config.yaml
n_kv_head: 1
positions: "rope"
tie_embeddings: false
init_std_qkv: 0.0971
batch_tokens: [8192, 16384, 24576]
train_tokens: 145800000
MLP neurons of a small language model. Each row is named by its layer, matrix (up: input weights; down: output weights) and neuron, and shows model dimensions 0-127. Each number is 500 + 25 x the weight over its row's rms, rounded and kept within 0 to 999. Numbers have three digits each.
After each neuron's rows, "fires on" lists the tokens most often at its 100 highest values on Wikipedia text that the model never trained on.

L5.up549:488473499487527493536500518516531507503515474476538479510509468576499515481536487489502489537470485526498499518540512511484475459451474526546500534453501488502513514422511541489525493501571537509499504492512496482504521555493502535495517458513495510530468510485503468536516499504528502512517470513556519537485499500488557496497501512491521457489481511486484503543510576531512512493482
L5.down549:466486486523533514545520522489521529493513504497499485490511492510491532468470549482547495503470520486488525511443519467537538513479488506476490538488507524499497517560498452483494503516502524457557483477519494485467491487466479539479495513501508532515509488538468504510477493498532443494471504498509559448542467482496484521545497463505483508529490509480499558480478508462517504484455
fires on: "ri", "e", "==", "E", "vol"

L10.up82:491476480495541509541495465492520478547534500530537514458538454518496475537510523514511503511487521529541524492512541493494519518474479514543520530527507469524487512455492491499505534533545486465528475468503523505490545491521498526494490474522523497510505509489529473507522525465534498532523469477527509528493494524496541475498499502458516466486473467461480525519478536519502493450504
L10.down82:492507534493498463504484538485469489491479509499503491514559558472464504471523470550478503478533496480495495500499511494493511540541522456449500505459488498511496508505530464453476461530479520495531491519497482513486454444501438511465480488521511527492497479454491500484538454497506506497503527492531501486469463486509498515532512514525493517503512500519531495460519510497541457518475
fires on: "ro", "e", "ri", "ko", "lo"

L4.up718:498488494478517500506486480524509460490462511465517495529495495503511444515525531486525447508470475503505514477495495517495516525506482513543516519449506517517488480485440467513508479520483494513534492502512514523518534507516479467528514512489480473469543489513480550477504537510544504508543521497528445501501553486416519526517523491490472517500489509512452526489508486522457497497515
L4.down718:500534525507499560511495495458445522452502482477452462500525509520522481532497521471455534504566521538529473495494503472515489489465512542488503534489463495503464474521505524519505500426493528518524553511486488523524523483464473474474456506506496516561540548499496505471507497499481477494523483461522468511489503483518477500469481478539464472495475529482539511503497484485489517521489
fires on: " and", " de", "i", "n", " per"

L5.up529:502516470518540529508519485536481446510527535494486496509512516514504504515486525491525483513454500512487473486480498567514476460477518516499523482539474544493546525474505484511523496550488469539533499469509508489499448518526499475534490518510471544483551472548519505468489562506500551498476468501539530513513519495470505524490488514446539509515492479489507475528505582515499483498448
L5.down529:496493479482525506520492512506506459528513534483508514479504479537524502492524562502527531513463494510501503469476470501531489441506531519500477477514513499555508500534504462511474501516485505511543485446503496492528554596522520480482517496517458514483483521521503530491497525468479511487530504477507533517520507499463502514518496501520526529510472530466491494466517558520516481453470
fires on: " re", "d", " co", "ro", "ca"

L4.up580:546503489470515566501493448532526462522495499511483458508514497522510526490512546479516516504474494497511483479513504562470494476463532485519498534535533531501506509500501497529473496527503513509512485468516510457515528529550497465527487480478499506496543480475477499480510559505516519511485514460505517509516501532480533527478490507467543550510488484485506515500498515490499520495454
L4.down580:473447465498484501518480526507522464490442518518491479511515489504509464497488479495512500506466518478483479519524489512532526456504483506493482501506461495508527521478521553495491541513530498484497498483467466512515537541512498485494529462511481516519490528520509485530520454493529501491554452500472517497522526455481500501482535482530475511472498503475502519492490503537506502479467
fires on: " re", " pro", " mo", "d", " Re"

L5.up759:521511507509533484420462446519484471499456552504457528486509505527501498499526452511454471511475493499546501479473479514466487492501528534511480478509511513474523578535509448525504493478483490495491487475497522488511493517503511443530479530554497486466531507547482473483497508510495511485493521543486501475543518453481516511492518496470495468537499493515495495502504491467464524499517
L5.down759:456501526552483546498465527488547527480524477511446480490527514481506486506468508469522513526520513497547494532506521520525491463491463472456527509491522513520555501495540499496541529507509502500537505526483521513495437498489528503500466523464529499533487495492492471508480458517488479479534471491492498516531504475477511502501481529552437500482490522498514487514461517441549480467509
fires on: "ur", "in", "op", "th", "la", "en"

L4.up372:504505515482467507503478494508481531528503516483517502515531493495524493523480495522473462537489448483520451476500506488516514518512488527532501499512528513496443494510488484512507487567478499509510497508506511518475520511530471445552464447544481486485505487481471480479549493509500496511543467474523453510507517488474487527462537471499499510571478465497472515495476517513486493532481
L4.down372:489522494482512484520524463495484495513507521506505528483494508471461488517494512480454505497526526497509546505508510502510537550474511535481469470491475502526536517479524542502515502510544495474536532532497512491506503458459521523495460539491480478470515535520512509535476490492515503519533514524494491492498499492479464475480499462528527452494507460472511531481516507478460545464531
fires on: " and", " of", "n", " &", " /", " –"

L4.up327:511477535526478498447501452501509470506493486528458501514500460482473502520500543520517470533480504502540504471512467511467503531512520503519539519443504509516503466511483473558480534498492530509511481489479505509502542496478482479540468489527506541484491499566529469517445518550483483522468520543501493452495543486467507518463490457493486484490452487469519495474499477477500490492528
L4.down327:494488484480540498506481498541479514489494520508480501463522499493527518458509463491508502510551530466463465512505550499520491487494525500494527538496526497501501495477521523486480477523506467492476558492522509509424487549494483523489478532461520498553513498467493490483494461476504534493484523430524490518498492489535485493475486501497491511498509482541468461548497498472499502513490
fires on: "ing", "th", "ly", "or", "ce", "ur"

L7.up112:477528513482515475505484524496460495541468525510497452504511470513523534508524506535507513557471509486528427515510513518492518496482475477474500522528508508503515534473470514460498494527501489522504496506520472522478475503509494533481503479530504537509497509480468503500496501489488478485514489484515502517501506480454484494493489507509487521483481467504488497549493537497503479512472
L7.down112:520499507491491459479486454474501521506497487457553498460530557476503457506495493517503482502493474484506506539504503505479523525552512535466495481456501494498538522525541533518526474475480474457497509503471508495512512541524484480498474507447511481547478523559513507497523537512492499511515527495463477495481517511479454441474492475491529515511470482493527514493536500512468514502534
fires on: "er", ".", "ing", " |", " of", " and"

L5.up186:524483510519518499495470508528505498542490503462511511507520467548478510532548535484461497492491473491510523469567503501495455477474484484554513491490554525484527506501518512464514503477527522519481461476548469484510524537507508530530439528508460524475529503498482511509550491492507498495501478482524509511557490555488527513508491518503479482475477536513514502552522518521495489483461
L5.down186:515522512519454448481519474498517485514483442445490523502487514502516527513481510480469488512551496461473513497474470483479503507516523477502514507519469523476511550530500503496522470448491477477515540490541512520467529537481472539502508500529489482513477441474442491485522509498565482546522516512523503472521492476456506501527511511503502531491488495526469511528505488513469496501518
fires on: "==", "e", "oc", "ue", "ug"